python train.py --n_kv_head=12 --norm="layernorm" --norm_place="pre" --positions="learned" --bias="all" --init_std_qkv=0.0184 --steps=8164
MLP neurons of a small language model. Each row is named by its layer, matrix (up: input weights) and neuron, and shows model dimensions 256-383. Each number is 500 + 50 x the weight over its row's rms, rounded and kept within 0 to 999. Numbers have three digits each.
A block is one neuron, or neurons of one layer that tend to fire together. After each block is what it responds to, as a language model described it from the Wikipedia text at the highest values.

L4.up386:481509492525547438533478504461528539536534471483560472456595435437557473439577512517499473423521465529500504517433477578544503538427531484549527502609522437627462510492447467414495583555405516482589485451534492465477527455546538477484493539536481530580484565508508456590391504423521412466481531541449545501483482500477463487516451431536513569443516476490524574454481501551514506488507
L4.up1832:435481478498450502559504523468478499528562563418490517472465425510492370543569474460532540409526510537453528413451523472490515576547448503588524539517508551495496535551571439409478548608502530547494548465582485539494545515504557505471490497459434497545566538582514420488462569565487505475488496425561503405519457528455477531532532478553546496554454415526392450474625414525518465512486
Adverbs or the copula itself right after a subject and was, is, were, are, such as was eventually, is not, were then, it was.

L4.up333:495467485539493454466447488479526448499416538551481509447536462595502416447488438547417422596563508484422527463467383463419413514484481578424495529492425530522477494501479459483597505487608529508436491578485462533486472453545508568573568472554459402476545456531552514525453568424444580556476543552453461569469500518484548448460534541505589559516479465477523445551515435496454516540528
L4.up2742:539518469409524510358511456457480467504518601510524483565537450552504448492456420462466440502457492473418576438447557546539615508507536583492431504475505491546493529470466433429532535509527498583542512562542565467481506522472499571531481555421526514447521477603545533422535556479535496487480474464592505546469503539571542505356460446556405543509487515506574532575559534440536546550542
Short letter pieces in the middle of a word split into fragments, mostly foreign names and places in tables or lists, such as Ul-f, Kir-ch-mann, Rå-s-unda, Har-m-ony.

L2.up1876:568414521589495541521490491510508445524491498514452485561542521485525505518507445486501472496485512532574436577519549555561570592545526615562547499673471473467462495526458496475507550444548495522558407550457538500418449475453492476548579506495518555610506389470504488569389439319561511405423570482509499505567505545583452496447484601429517513600453529548494482427448445565505423500471
L2.up1941:574410455469443452542501450517402532426495537559509485539516527447536517495508517652452492484469447521409471464437494447461462541524480578547584455515564599599545499588462475505507583430451580522499483465515533475431494472516545460485522434459475504541533478533453514481577546495553515529434547536530544467525483443515455492465429525568451489515385477535520441482493571541533471492523
L2.up2199:510526426457455485541533532521471454455515492498474548492433559497438496421474488446553415562504546493485433475479469477524516493485490563480542554516508422582571466555389525524478480393537541519446511440568559459469505499513517457400593440619466509557434547495518527409507468469540492479371533511589466470496484557415522428470383524504438501439482480447547517475542603506478470497494
L2.up2732:405491455481474437438459548637486553484455548382509511484643499482493549549451422449459517471488579499496482491540501561486463596514444572542494484551441557437530578558480479484538413367503531547564523545531494534479498529519490546475588558462420450483516430527409499508506512506559466531465640551584471456502507530455439517436475485514421637463421459538575523464498492487536510503585
Single-letter consonant tokens inside rare proper names split into pieces, such as Jør-g-ensen, Whit-g-ift, Pan-A-f-rican, Amitab-h.

L3.up357:609440545594534522492503502397476541506464529573464518494461482499484464527486587532449468577482506476490499482553460562454512500490415533544523514507558460569480448483445511592453595556449497480412541489479524577540541479553548479405538506508497447547435498568511435489571553487553520533506441465530494472567604506529520539455488480516499508524459438488516502621491477523428445516544
L3.up805:536523520505521454356481516556610454446548476490483453453545443439531453557551502516472618469503472473528493464476593545463535471476419496425452485497542458563401477482521552477471491510484491456415422529541472498586547460517501434386502443556507529459563441450537440465433518557467582503530547523541464494506494470534595468447448499454459447528564492580479488627553530414427578488523
L3.up1143:499464579402574437486502492526462543566346495439518474593565399421543471471493487497504505605520553544588512488472382500445433538488445446509468516525559516484495485456518551507489540612493482513557508543548485510484581416515628509435553403548465483583604512527572494450440463521482472461532530425481458508361429496510448463471525557601551450507548521493559553467612549458509421439462
L3.up1573:482536417520463438496499452538613554489436495436593511554550440507555476438515459501471490485523536489483531502452483476361499512512499572412515478493491593501497509418514460502513493550578557480410541517474408499501471553416584520497541379518516522427520540523555560492500519513439479524466522588409505569532503470565553520493518437459515670471458578455488548529545506525588512556530
L3.up1941:519527543594541511488474423494439498487539505476572548635352470545491520518584409589440459526360559519501467527425550552563477562451431457537570435493551500480476505479424426556516514467480513477400587534392502429419454544417485550428505541553484573548511511534505505475469460456522428445508567487476490527554430506474507512530568519454471571478498512490534586473468517516410503461459
L3.up2021:564517521528517439524433513495531567426456449461522509464534472533474479523449438612571556534429523447516419549546464511462510511491502529490440493489562535505460545437490307491543542536585538478467539520451517591551472584523526552526449469584430518463434526545533492510527522450501521457441435524507464527445512441457526547485425475440468510424507531549542429505535480548562455460423
L3.up2119:545488460518475388496523499491530548478501515513569520478560477445502458555504545484480470510514593514489382514533459559517566402526447512479443453453567485482503524411437506449518522581412521479451509405538560480531511535466528473441529438482454520504458498496504477495620520536489451492531448424447607495592476465458531477585478534484389555512504504542552533577527445582459485604455
L3.up2727:499517475475561475452433435483612494500490431525441506522440478460503450525457524430545434569578595403535460543512549546504501592393450551619524557498595426439520559461493577535522462496512504418529539376451459473502444434461464448472521554514467568451493442477510464570597422465550600482428457498463544455502495559486537571455506524479582497484502481500530431383517561450475458559466
The second piece of a word split after a short prefix, e.g. over|r|un, in|ch, out|sk|irts, ran|ch, st|ap|led, often in compounds.

L4.up2582:383509564530488475575508549574475545401554474490511539578526476516505523522523424480499535531500434510481665502509461561468533528361555484514558554408508477403457551506507448408543545540481437447474480490615577493561480490438401510418465514538419560444436551485395499479455511444549440464460483508573522403530445493568509470536469463468499606578485559483526445541554420498547477515457
L4.up2767:498575541500604446536515515488498529549528490560537492474558549496545526526479495536470466533498452518642557380509542480455524328507512485477520542393550456507508568469496462520459463456435439425413572460497561521586477454529509449627447451446383529647414520512510552544496485519553417449477519518489500425506484541388533560477505528460489476527483472506443502444424585533508433475408
Plural count nouns, often a final word piece, after quantifiers like various, several, two, the following, e.g. destinations, bodies, landowners.

L3.up684:507570487585453574554425522553541541480518553529552526518463516520501542456519540513499435528512537504494475476526466554554569348482531579471420471564459530478483453467465481622562517536503534486477476538459582494471496531408573524471480465490418460571566413490499559477543493495551462468576409465499482465460564434516438473515471460573501497495578515531545477463475497529543539475541
L3.up893:485495550498462543532561558565504461515474436508497481490570571552528582468584576488560533541461545502574407505517385510479506480560497494639506500510497534570410534562510577520431464468581548525472578444505464479381505446554437491492519475559548451453529399379475541588502483526437588626533497549594557481520534560545449560473463454498489506519538611473478483494475395462497562513485
L3.up988:511598477521424608474520516515520460486532519518517499564443569517511566424463583448518472547566567489543536466462401461491546502518500502498460482472501480518452546504564441580466514486427389491508521549567478477531461419446528489487463455559482427531484409466478537474456484494476593546492443592488566564541529465503431509533513410566530519473496484496484520453516512407461480530535
L3.up1159:573465538538546539471485482456576481472552562535508401442534546501501527530630395537467503419453492539548553461587517489504493473418466474507456541520419482485455564518434454553553472550545440479459550479537556465466570454543504562442497574559446491503520484383490555478546578571495454521606465431489549503493507541444500426512495412553427415487563385612573506554519422575560525537510
L3.up1695:549388561544444536487508558558418498533589452510541502604516504462596447499460519441537469501382611491516451452502513528507463463488519506541489431591487502538478430473517540546494512573533513503490573518531621481568507428540489499419455396456545576496509433460559567486612504493533583496579457438486497441573432557447482491542538447491440515578417550513517551409493499439556465506572
L3.up1760:464470567583507507538397381535474464468485479503482510544495516503571538426480551467447469467525532408531468456498535478570461548527588432551554478531464453563450513482463553557533486483506493495450539541429439419581564502448565549513458519567422482511519495534469588623448373425483504546585496451436615518517507469477478515538494498588487477493596595505524539525537545385503518548509
L3.up1801:566421571584480438481508554442630474516484567561413517485494489467532511524518425493590580426463578552534524536436486481523599587445522547515530477584475505602506530519471570534408480545441491464433474489422403470546486528438502436448507551573467512488533574530478573514459448447526566538321451490516571468456508584505428554487574509492506442587534514500445402509470560511506532494535
L3.up2929:473550493587513571446469469532559536522470461488486509511516573464431515457522567560476466485582552493413462455501554517433463423486514553485414562512448512462428506519512505497492580436530466487521534524489424551472621500424542448502559503474494508493463402471481496539420602461502422540486487511566530602441482577570470474502565546540525513538523473547483436528566460517607514530492
The word "and" (sometimes to, or, at) right after a person's name or noun phrase, joining two names, e.g. Sandoval and Roback, Stone and Prime.

L2.up254:443475464489475442477485541512481469502518531493483475518609452493475539497551477561489568477485464466551450438488426536548498579511473434405569447541484482543579493542491484471416509513602426397425500591543568488529456500518459498553485500477489503530589423511422483540440394411494475416501530497528403537493517507553505570504596486556446534503504510430465548593539447509593535541430
L2.up1010:447478579570507427401586512479564439450479449553576480446624525535574582472642519462591540580404488462472474463479503490538475598520531526504481529545513512543443489513505564502587569493586503562398495485490489511454540462503529503572467472471530576425531462446508593435506473439530569527447498487460542508524500539553506517534506499458476490518509422526547496546509441563625508434578
L2.up1204:444447490524519544395599579523506486489488572492547497483582493499499364495537542542516530483424505412552479496533495506458473553445555532519593514517491563504502500501475524413422571524573415427446541592551440538525519486562499466429496591530546628459493543507553464509520572468505465427414476551421466484574452533440499553502532498512481562448530528529422506442438517552554533500615
L2.up2092:408416562437536575417457514513501459505461469473498446446561528507483451534432499502420559409482414563452470457537525492492564485499499501400557568489444529469519502495372537456478468508537538535476599413435532522529494493461507441462532532472557564519465480468488495539460464446537472461560485482470483527487400550459512523478503546445477534438505557544453439485422301505578569467490
Fires on the main verb or auxiliary right after a long noun-phrase subject, mostly was, is, were, or a following not/be, e.g. "the series is", "the team was", "attendances were not".

L4.up220:486517509481582443504526499517517483549495464555482478525474467500522532509542532415458462454513447545474486465567489544510531535501546546458509460415484356449514545447484520526436498557527473577532526479457514483455608498505463395502530472555438511473455512580427506458620550473446510561494422543513484409550464550482573544486553455551456476439536413455540467520556613550490457579491
L4.up1545:508463512437473524573352451497445459499525487540491538532521458614439485460428522461453570534452490518515468458629465557550510542412557510472463517471432574450472547514486561549446478478496474557464500435452543468404630451465550537480507559507583499581493524528447551465516440469487522535421580527408494458466433495542493483581485464617492532408543355594516463472550523408490448574412
Token right after a single capital letter, mostly the period of a middle initial (Charles M. Schulz), also name pieces and table pipes (W |).

L2.up53:501550525548496481434476490431547501535527367521571504505505460442469435574392512523469533524493434465479505446535423401511441439487522474507494509573504546541555562515504537519418494576501551569454553471468536608440465494467545544355555473470535495522452506528479450537548469502551595486444537446534523537486431457506508445524518510512526510505533443504562512446512464540530515503435
L2.up919:522566507496513388479483592513502516573525451564598497397507446469435514519474512567449490590502501568421502540476510431504462493389538487614524482465503486486486474509561561417424538495390494483551551523494542515466470481526518490439463432527594482517554582450413522520461475502601482544437525552492526530530411483483542451448511485474538490404573515489404559493515548517607503609544
L2.up1107:489526463540587462460532499544547499520480512603477513544540549435573415520440508561452543539606457437469484492478499465576528481527496501467399503484489530495498461536492534483545470534490556560525481494487522640455476423471497531598441489419511500434526503528417480466456588533537506623434418474415585546499481470490472578546433554426495504573555521492481481541584480490510472449462
L2.up2474:426559483499403525487495502550497429603522547471484482498538569358399461470460463559489509502610510453454611545440486376533482518505539559615493536475422446503602498566450487416440450558482590483542479455496487502430565414455551545477414431426461553515497518495466558567419504571432585523440566527542545556534388410457450488541530501447514609463474529525470512445551525509575502460467
Pipe or semicolon delimiters between column names in Wikipedia table header rows, e.g. after GF, Votes or Site, plus semicolons in infobox lists.

L3.up39:509483394432547441486455576525478521491422444558563470588492531434446571498508535503501514560543548484583506479458497432507421567502519474560523506537470444495545527553540444442460512459408526572515511499533510470488422389452451474488525515564534484543568520499455554553534482442397450565577464593535508463524561582517483520429450498559503580385558453510557490539563497452485466581535
L3.up338:500506540515397482606475545517493445389477543404504468405419473457443503471502491486489560467537552615469479395459497531506445485422558470467525551476418515566485565542465562521466485507434427485491573516469451490538455459580564495479516586522373472520579521555507458555475429428477592482500538444500541386464415555481546533462540498601536496439567532691464469469618486535435611533483
L3.up1424:452489473608504495608501604488456452471532566475555444471541512569427503488501467417471494463440561543521535508532427460516493468562486492437594467498510562423454472595585479443494496398549492462445513373524559528437545582514510583423547454538482619492473390605440503502491489516527574505476487537522566521476455532507580632471586458462495466444436470487433493588464484538379455494547
L3.up1475:469540504547477506486424479548609566429442390472510555519500602517436539480435498435463466517497521505437511435525500485483520501435506506433351447524479461529509537488501524577438453448548503446589489390446510553526557501474558601483506583474605526546569548591522505576424456499440550432485516543480458406525513547522521496446493521503466521405503488521489419512584499480529494523475
L3.up1913:473531514484462552571429543525463475467494441553514595518480406448485462417459529486507550420518592561419615509403569559518509601469489550453447548488502415464447539488480524525438466502540497561562586424398480469529563464417510617391448523532486488437486484593478501529593454552445531504390592527546485527564448490503461502543541455528535521384514457580481546588512543487511568525517
L3.up2284:483524492576523597588392528496500444481512447532455486460567388518448433529433545470416529453486496481508482493604436551455457525496557632521541506467479553506541553528497491420490481413505522533562472551583594469534562568454510474509548553546415470543460560595455533509479447464473510462430593467490577455493538478471457463489431584609500556440510381515544512471537515496549475505440
L3.up2381:511531515494571505568511530531505436518536504512499540475540493483491518462396558458495562562512487528451406469539572571414537539483572452471481489429493468370474525495502511532445551427524495508581546475465488482458575514534495502488430581533564474586511561512555469469570488607515518506473437442468495543568403438467562591517450446544574500384553455478531456563508470421518444477494
L3.up2428:476420564440446463344558517440439419488588469456483471574529467483435482504447554481485555525551539477501468484522458479481475577458508561537446416443501408529438521500542520505443508572563411445460446436501579510533521419518528496522491458519395483492518486595486520523559425475494465560522473481432464528497505542527545529451541553526518519507491452527603551592511464419476516546444
Mostly periods right after a single capital initial or abbreviation, as in Henry C. Brislin, William F. Petillon, No., Vol.; sometimes word-internal pieces following one letter.

L4.up1350:507437562545530528549501463421542492465530548480542454449429508519470402512566483512454506531530664539669498474581491460428591403449502496502581407532494443532556466506544480562515545377561497560473477577516520478577470533432565503485473540464540442456482427569523434484468522494513416512501450374485593490489485518492469553487513519530468499516554650416472488402572437438512429544497
L4.up2463:517518579449478524556489536438475544587514522486476518504569472495468436491454508518394572529544568506448505492552476494488480511559477539595550485409505563569564512542499578456548494441569541579491482475406445532564407495526594617454546536512404556475468423550538471494468470442478437451513462485439541521568555558403528511470467537509523454480576568540451500531509513519422463394549
Token right after a full personal name ends, usually a comma, and, parenthesis or semicolon, as in "Mao Zedong," "Devarajan and" "Agostini (".

L2.up5:452510525404484459494526509551522567495449526481497452589448481515548384578484457492517466479539448527504432529522325499575466550446483594522524521501465378445514520446455521495558549450547471431524531501435546459515448478485559453528505527499471470491444448432487447453528518495510503522508486479509424483560534412472520358563503473473462553495417534490528480486439511526460468449524
L2.up12:480470402464511548518501575506551532557564378476515544576539376503514490633515512541536464462407400469449462495482493487473454596385514516416495465572447461523458497551561468497500494575431481574605629521586519515535533478501527477475530526550497424447460552470399371592553486475529476498493416496469416498547533524483488545484420445360469407477538508455461512515481484482559628543489
L2.up1200:480543378474505508530490521439569454530555489453483442473551470534530429517489431462480495518485545487540478439497484519514460543449510530443585459511408470516529489613469585536458475463546578493584582517495507505462474411565464514574552556519599569486474614549557428514496525429519524588553462397450449591469561498459519608498383507481466422424529529442487460537563434502464563511447
L2.up2524:482459520395446508527511546427490554516508535470518523641560543449489482449585474508542559463419424448539424520494471503489539429551428469562528550513421499515491468426498467461381522454549546547594490485445477520454483555615489503550464507496500514546567463374510514483463441540537500538531476428357597546506519483460594471475452486493493515595545402463518491500548517505542452449528
Past participles right after a form of "be" in passive clauses, such as was appointed, are owned, been reported, are known.

L3.up92:454598449481452467504514409529497489537533563537509533462515402510504556546446542445607466522455490375404492453581540584479410533536552546480482430505461552494534506568419508513472576491535482492452560564555469494463470525510479539433448458527509555475565420515513503512475460554566525476560518527484488485420426521539522532536450429466388491461487524423579503604494543444571518493501
L3.up264:481488523500510507555415455549491626478467521652532520526574501478526472477476490531473475471421460514511423478564583502522491508547464530528461467406474566580455563476476452547454477500515442409492427484549517514528498560449555434527419393387507480540533494509468570594556477489493554535420512475505564433504409524475511474553571494455372486505599577474482493505537532367427591528611
L3.up633:455612580450446517540518507555508536444467604517537483515515551514548474528418446395564466552450572434563361451502522423527422451494429528515486491457463529449509534408501481469516503450543555459453477503481562567527494510459533470467519392530526580510539496506532470492483379529473545550524563480455563497496458493518394361492508515445408441522499470522570464571500483507597492466531
L3.up648:448510486436401434568514433445470497438549485578524598507486502478482512498553469456463428385495527505508444476439482520482520486477461550489475474430550530581551581539454581561518529445562456510467545417484431484543579526473511532484444411468531555467608535499481607458481477481445490461540503550512492510501475434523539485450586506568444433430524529561526453520563627470483531560518
L3.up743:490575506495526485632482451541513491489354555562508516515541528398466548487572471431449496480636490484504477478519560538545553617530475474492417497532531495576499514549445484421440514543422559445509382419527504428466431521402535507536520389519524494455509479542540507509420413437471593527498524474565491406519513577567521457475476503483350507542423471544594432548491484500494473467522
L3.up1162:543488514529539575515523487550469419434476521487447517485570464511376442492521504489398507442480543497465553477572449498511572533580563506452417544497407543591464523455482476515562517494526495546494640538522534458467409504482458513484477536515427432477561518544552507599492431652560483431609587525515553516498484516505524489481465506382469530425436484645498513476455507494543489479553
L3.up1404:506434538499521428465499456547538440597575486558589605480565421547477425545565541445561536397620514442465527496603420452499499547463531495511519494447450529489534421466490484519564552527543500534498514550558530527512503535444579534564457457486518478465467587526485481363516535474515531505554462504492515369424473481558472428513459453384375560532482527433563584467508481470462512503516
L3.up2401:434433493482559477474509437519451535553535544499535579475562516575495503508550464523512432506537570487434517484554488495543492574508519556475514415558472620533489492473442548470542523560543490602475485544395512566475508500490533475520569441480534576502568540499591417465536436484522444596526466537519512495515472490553466469455455509518480577493590394475567497539504538465540565459576
Short consonant-cluster pieces inside a word split into several tokens, often foreign names or rare words, e.g. Bil-b-ao, Cele-b-ration, Mal-m-ö.

L4.up965:456595502420489584534515562473507523442486439484533535540562428480527467508474587571497504526496481490430523464556540464555500487533503459493479581554523455546529503528449555531468512454527502460537487534466535539529540547360427479441431492520443469479418506405506424434424507434557463485495469378510514507449492552518511471579535426467538479424480582454536483436529496544487582571504
L4.up2259:448567494499610458473487540531581471462548446526552503584463499508512512514515537490516486480496456619431536544426554422517571428538503559493509509413544471511492484534452483605426511502498532523508483515453546532506488450517535446492422543562465420506485473538518487434515452437530567532425529481491559583535490534477451433509507538464425491452434464488601363556478517492528512520462
Pipe separators, blank cells and column names inside the header row of Wikipedia markdown tables, e.g. | Peak chart positions |  |, Div, Total |.

L3.up74:465539478446546432641551504520457509530469514522516497480559507433515488426545448561569495571501511545409537534590430525444493405493432540399461535448494479571487457433509578565507484451457588564532528492436467530446430474525545466407570514468487495449556616545463543446461480500504555500506512535484444503494464580504492605520464441477421547476545556559457509507513464452483461461507
L3.up421:467502555455517521523515522525468547547504516493522516455584486445501461463383500458529556605554471533584427587468474418486458578538461442553550522487520531584507465483465567410441464548532538488550507582519439475516468517549546505476513499424494501508468496490464493549412508544503458525557618497536548453473495562486543613463469441575503495526490496480477642568556583533563435487443
L3.up1015:531569530475420491443534517557466501565519488485528500449557542534546524490475474547531446496545530469530467430476574565442427573541505585503508502501579515501481524512631526401536464545495379517457507521514489457505411377564463474552502485530613508591531481555471526487495440431428445549554539457464429487495521506489394581403507427419442496605498524453485490455547575382594436524406
L3.up1028:472510519486467494466499560522555470472541561455582447505581483587461492466493464547501436529488444560496536453433435554571509574594465539511492473461508474487441409521546437450512570622450484586472453498470456490549446480544459428505497421479491472546486459556399555459483549531472507472582428547516534606498519533489507602549568454433393489491560455480447590500529443483539488568445
L3.up1236:575466580488507460463502581498497412549442559520522465455565606404486429514450401480567481417461377450502432534449470443531550480575492431560432489539543480486540395527436521514560552479445485554505499635544469490535564432479616404621509507509499517513466543619502403443486544475465515434431459482600506501551482422395502493511523554459525548561473505554340560483501459530463531530501
L3.up2213:499484495465474529545418585587521429499513575473575524599519449561537503493462491502430490530469406623415567554519539440427514421564487551448519575580453516493545510470483427472516478485515441522461602456587512545446510511602489497490530487543555576554460514557439483459420502424439476543540409584513575522480463507527548512544460570522474499488557504513518515499526587489438488534466
L3.up2392:459530523508483565499455607519503451554446589453584481435567426464540462471511466542510466508515459482477470489394517538498479532446503537440470489443509539523457494555457467447410477518427521640446519541496480562504509568538573471488537417515519554560541479494485473513475487450450453432618554523501520499535483579495463467525475460469470555452622445545491513458488444532474521519464
L3.up2980:511513454516466495379584529432424528386504439553460564489547460475534458524518444542581553503464500535547458401597401565528392625531468464512511522507545456516521603447526348549523485519462527493413452504517490530536484509515519500391457531447589518547542584539481553535551519497569411513450539463480550507571466515489494530483511567544419529514476503518497553542461441555448447505491
Fires on the word right after a sentence's subject noun or pronoun, mostly was/were/been or adverbs like also, later, eventually, before the predicate.

L2.up645:449487486558450554471475456492559508412502518502535450550486427470500484608532567534496473511502501462470536439572497538507553472503490562402488467495575411508512551524526437522518533644411440548499631488534458473478522435525571542449574550545472513499468503504451463485549472502501499548509517499557477530521563394479498543442556501493551504508532489470526542574515431517430492565510
L2.up912:529498480528467534444501546416461507524460420533510538572436522480505490615545532518508523516526475503516420440578550526575479605547505484452570518393561545493515572460468388517487466556501561407445575466477536461476562588487541564421420475581482537504482515506445436394553478494413508482576468488529447571636489479445518472579512499556519590575456539558511556429521491479437483422596
L2.up950:487514551570524572427520487513431482421471534557545512487529504508473472456556568480463422575467504459498467447619497596433516451506530531379474444448611487578439503509492521484548524621478508429475556498552457535509496497534606428501431532483553442548517460457444455493564568470457444565519440505474486491632599473494593430470523532431505523562523531454454486544544466586489430440517
L2.up1270:461511511614445425479553613519448436425482423448506519438542493553371519531502523424507413619466435456592492509542427485484526637522422521519505544495486434518472516482496512456493440513509491559532504498558446468514498539533505509508476515479521443539515477532496430439531469497458511473467457539465405488547613424459580549430503450529500548469553500612540411541599513559535496460443
Second subword piece of a word split by the tokenizer, often after a prefix like un-, over- or in-, or after an opening quote or bracket, e.g. un|injured, over|expressed, "|article.

L4.up2385:514472508579573514453513494483528438612502460425445406542445473512441559480503384487387452566487540512512546466414425463436573494491558467596446465568592484481402455504437481487494579473527542543439516532437552452511537523460526543377514450555530642430588605467525488445518414471504530503474523493487512443460585461461490495487538513482579495486490553465551510480538497546530528565445
L4.up2640:595401523591540480512394510599499494507441521411465493511459591528544603431515626466480571528578513540530553499443534446483530439433474502576463584428486541502537448457447483612533529448535512487416531486550502510562429478579526579469588493534578528541466524569513558448523610528507437481537579438617483559602478502490522492474508504362522535474564474484494499327492550530493556512524
The token directly following "on"/"On", usually a date, article or space: on 25 July, on a hike, on the floor, on sight.

L3.up206:566458382550400532498496527511459545484491416525404562430528529620584577399478515481504458491614521517484518387559523497490487362478536463435504398454566448477542552520493521522575497487504563519536479532476531552479585441586532425467591518495465437434486397488514508490494518541566341516587516491551430530482467494495543477543499549530473496505495437536529441441410480478479491468463
L3.up400:484432501539461442506526467549489601450451492477609552494572574525479485468470617438569530468494441455519551479457580582559363571507511464456593534516487615445502596586529525477467566496509549525427449529466369470456524507495549448432487506563403530496560459462577502457537520492533539523465437533587467456548638510520529522475521434529509565416480480463527453485481424516405504474464
L3.up626:439577488475528479549537539454566476508448409531614585464515562474460527448534454547414485506504524477458485555466538468485553517438487569419518467466451521519508574450544506627482359485469507505473502492457451512420508475523568447411613428564505470474487423499572437494540548492558519489538440577496487574465474586451494495461519512518467548417474451524543443450562470575542542493441
L3.up1366:394581492549554606410588539520569489529491384506505484558461498471475391494605513452505482496504534503444464503467469454507506536450477454407573566483560493493510499451429542562444605504590531469512457471476480515524390554506496379473461493553449601484427385486499553455500459443489529575433536488479555474477508593575519435521410477590401464462459519501501437453428459455463465524521
L3.up1632:470527547516504499552503485490604415530473455532530557490443511443515462490563429483421512472533492498558418462459470462526462559447499502487589614503542502491475513502487562544358591490550604495532575486498494542509438526466491481538480474591469508453474514429424556433565502478524475547451572553506534500467447567551540487545472510387496500423491493456562482420445438523557529492492
L3.up2104:461391549521495565566504413525561401563430444549493645559624402576428518480618559478532481531494492420474491536591540535422479547425544477527508520442495485529390457474559420477502515527513522499463578615532525514481472529471497580465534435512488515539484567534513493474502483474488468471477505480447507548495546426486463474450410425531512552484568441506492457575479500571449472429465
L3.up2705:478518496522541460422506490555535506482481453498427553494429600596544474518557576515536513491540521433477535478482522574485506521479478569502538432453496480527502475523522520462494464452418519519453496614520522563516546515635509515481538510458471580471427558455649457520526445517469444489556621507463572493488471495541508571522487484496429543420459524462544508479485496509498537571479
L3.up2820:417638571591527563482619527559592476554495430521533472568456489431535395388524482534542482470529465510478480508471538407536469443491524520522580587483500511470422488513472537541461536424503539499510524451490538541493395524528488435456456513552439485455401431416556429421444477524532544533481525544455559475492482607525532494533510480422532506439465476559533465476453485508461451495530
Pipe separators opening or splitting header rows of Wikipedia stats/list tables, as in | Club | Season and | Title | Year; sometimes list commas.

L3.up50:450643485496411402572443494435464541489506428462583487508505469452510509498511472501477542528575460490539558503557483515483505452471511536464539492452560488411476547505487466419600622442482531518449636472546466592628479564487445533489421501442461511477507528430441507524584564439591416512504502511494518488491532472528462443472452426461505593532445596454538515520488494494447535492421
L3.up1270:473483490564528467582527472509628534464493499545527503466496505525524420546486548535524525482333444475507489474514469473545587573458511513511434544469469571482534606567601507497531396472479461531562518529499551539523577487556543555499513509566494490497513531540508483439434471581491485500512462441482515558557531482458554510513441420452431525512475493504423453478450516379570514563556
L3.up1436:586568555584482503432498583540522566441503557503492487589552418508495440411515505505503485549473430453485535339421459601505436441405503533515486442457563425482561459579623523422503475572491523510555511483530511481500495462602557541486489468532471598521568496515492420587549467428511527529369445528441620498503498556439505511538524501463468536668527537449412441429523536549535451456525
L3.up1539:440491503369435447469559574485527562478470459519430545536579468469557409503413552491581480624565504486467533521500388462536474434507534553517578460558503439508495495508482540499518566493524490393516507486504476523470436559558429481471577484433588496481512559448541475444521507517588468514530542400438468606579563551545566551478424410520354496371405546526502543496497518504557573482560
L3.up1700:506541463467512504456528449519563395439462565549522480472517449467581487491596468558581529508551495415571512508499524518441499633452446455428499534608516523451462493583504424490544564545526462467579450460463469494488477507541522451523511537511524518520626538530501574457557450476507508513451416525446515468492491428495518504502505572581435536505484459517476458413530452437454455530524
L3.up1822:438488532487575531530584568539564496493494505453556573500599396451554394509473471535529434462506580429467418482486459454503521481472466552385636576561473499491489464489506624468573564568606467459596530465534467469440506466596552483467477556487644552514528503496522446452435499425548460532504565519417535512597473555518564546429408452520445542566491459541481466590472443526506470468507
L3.up2599:448629530547533491515505456524520427492516488486567487518533423420445464523520486534579561476512466532516472429451483576478570555492551595479511619526534595476502562442520532404542525491534521502480598494475483499536504459602468475480479536555462503416543588478525550485531445465512443554509471511449478491525502523457457492502529413457435555545477566479460504533535437521453511575544
L3.up3010:423545528514434463588542496529481476437575527462492522582561452486539548478626488468524593469500519557472566486504528526505490469393574589502532568456585497504573550533536495452586507476494476472487558406503518500535485540486476521498434550543488574534474518472495560442515534483569529532571481577553425441563465408527595533420574527432477540477473441480435527454512462571494468529509
Main verbs or past participles right after an auxiliary or plural subject, mostly passives like were reported, were put, can be viewed, also both.

L2.up2325:455558504450507505522449526460514508499485479539554496409498451556451460450450481486524492410394527488581448454527438437585515515458559480417565508488433411476526519421384477610507548508578486569555481537500504588439498506528508554485487567432450435560613479571590504512419490491474472488494465522420553525478515521534509519528488579513511443424452494574449511564475517434441488579465
L2.up2675:516483407487560466495481518560493561613514552546514505454487448568493530554414532437470635510478538522483485397497418543571450466536564510446563462428553479524487490497483470505541567447552538499549558480506589476592490464463472458506494573509472499473588534588598462439448486448571518501564481484437503511449497542506519511529417424577526500409514485551517537552466468454507430579498
L2.up2933:464504455469531624497376450511530488486497451503568511433437578488514512430394475590505527467525550518495478467609439470478520550467430573588479496473519509600474616513524477539401550451530474520611465476518507500553510447507508560535482418547526490489545551502399492476603445460582482534530544492572557559385475494446504454509474518385471455552523497530439512491494440429523561455587
L2.up2989:489514541483529526526467536530505444551523514538473312473524406542442502447453419541557584512401532504560514452534531576549512540447587526516435510415542487577467534539502530571484538497560453490534499459485551467461481477521542556431520508559485477409516536518411521381543545486506425513478505488593487520417431527478490505558473450450576524429530385501497419550574455434544512506432
Tokens that demand a continuation, mostly abbreviation periods (No. before a number, initials like R., U.S., St.) and month names after born/in.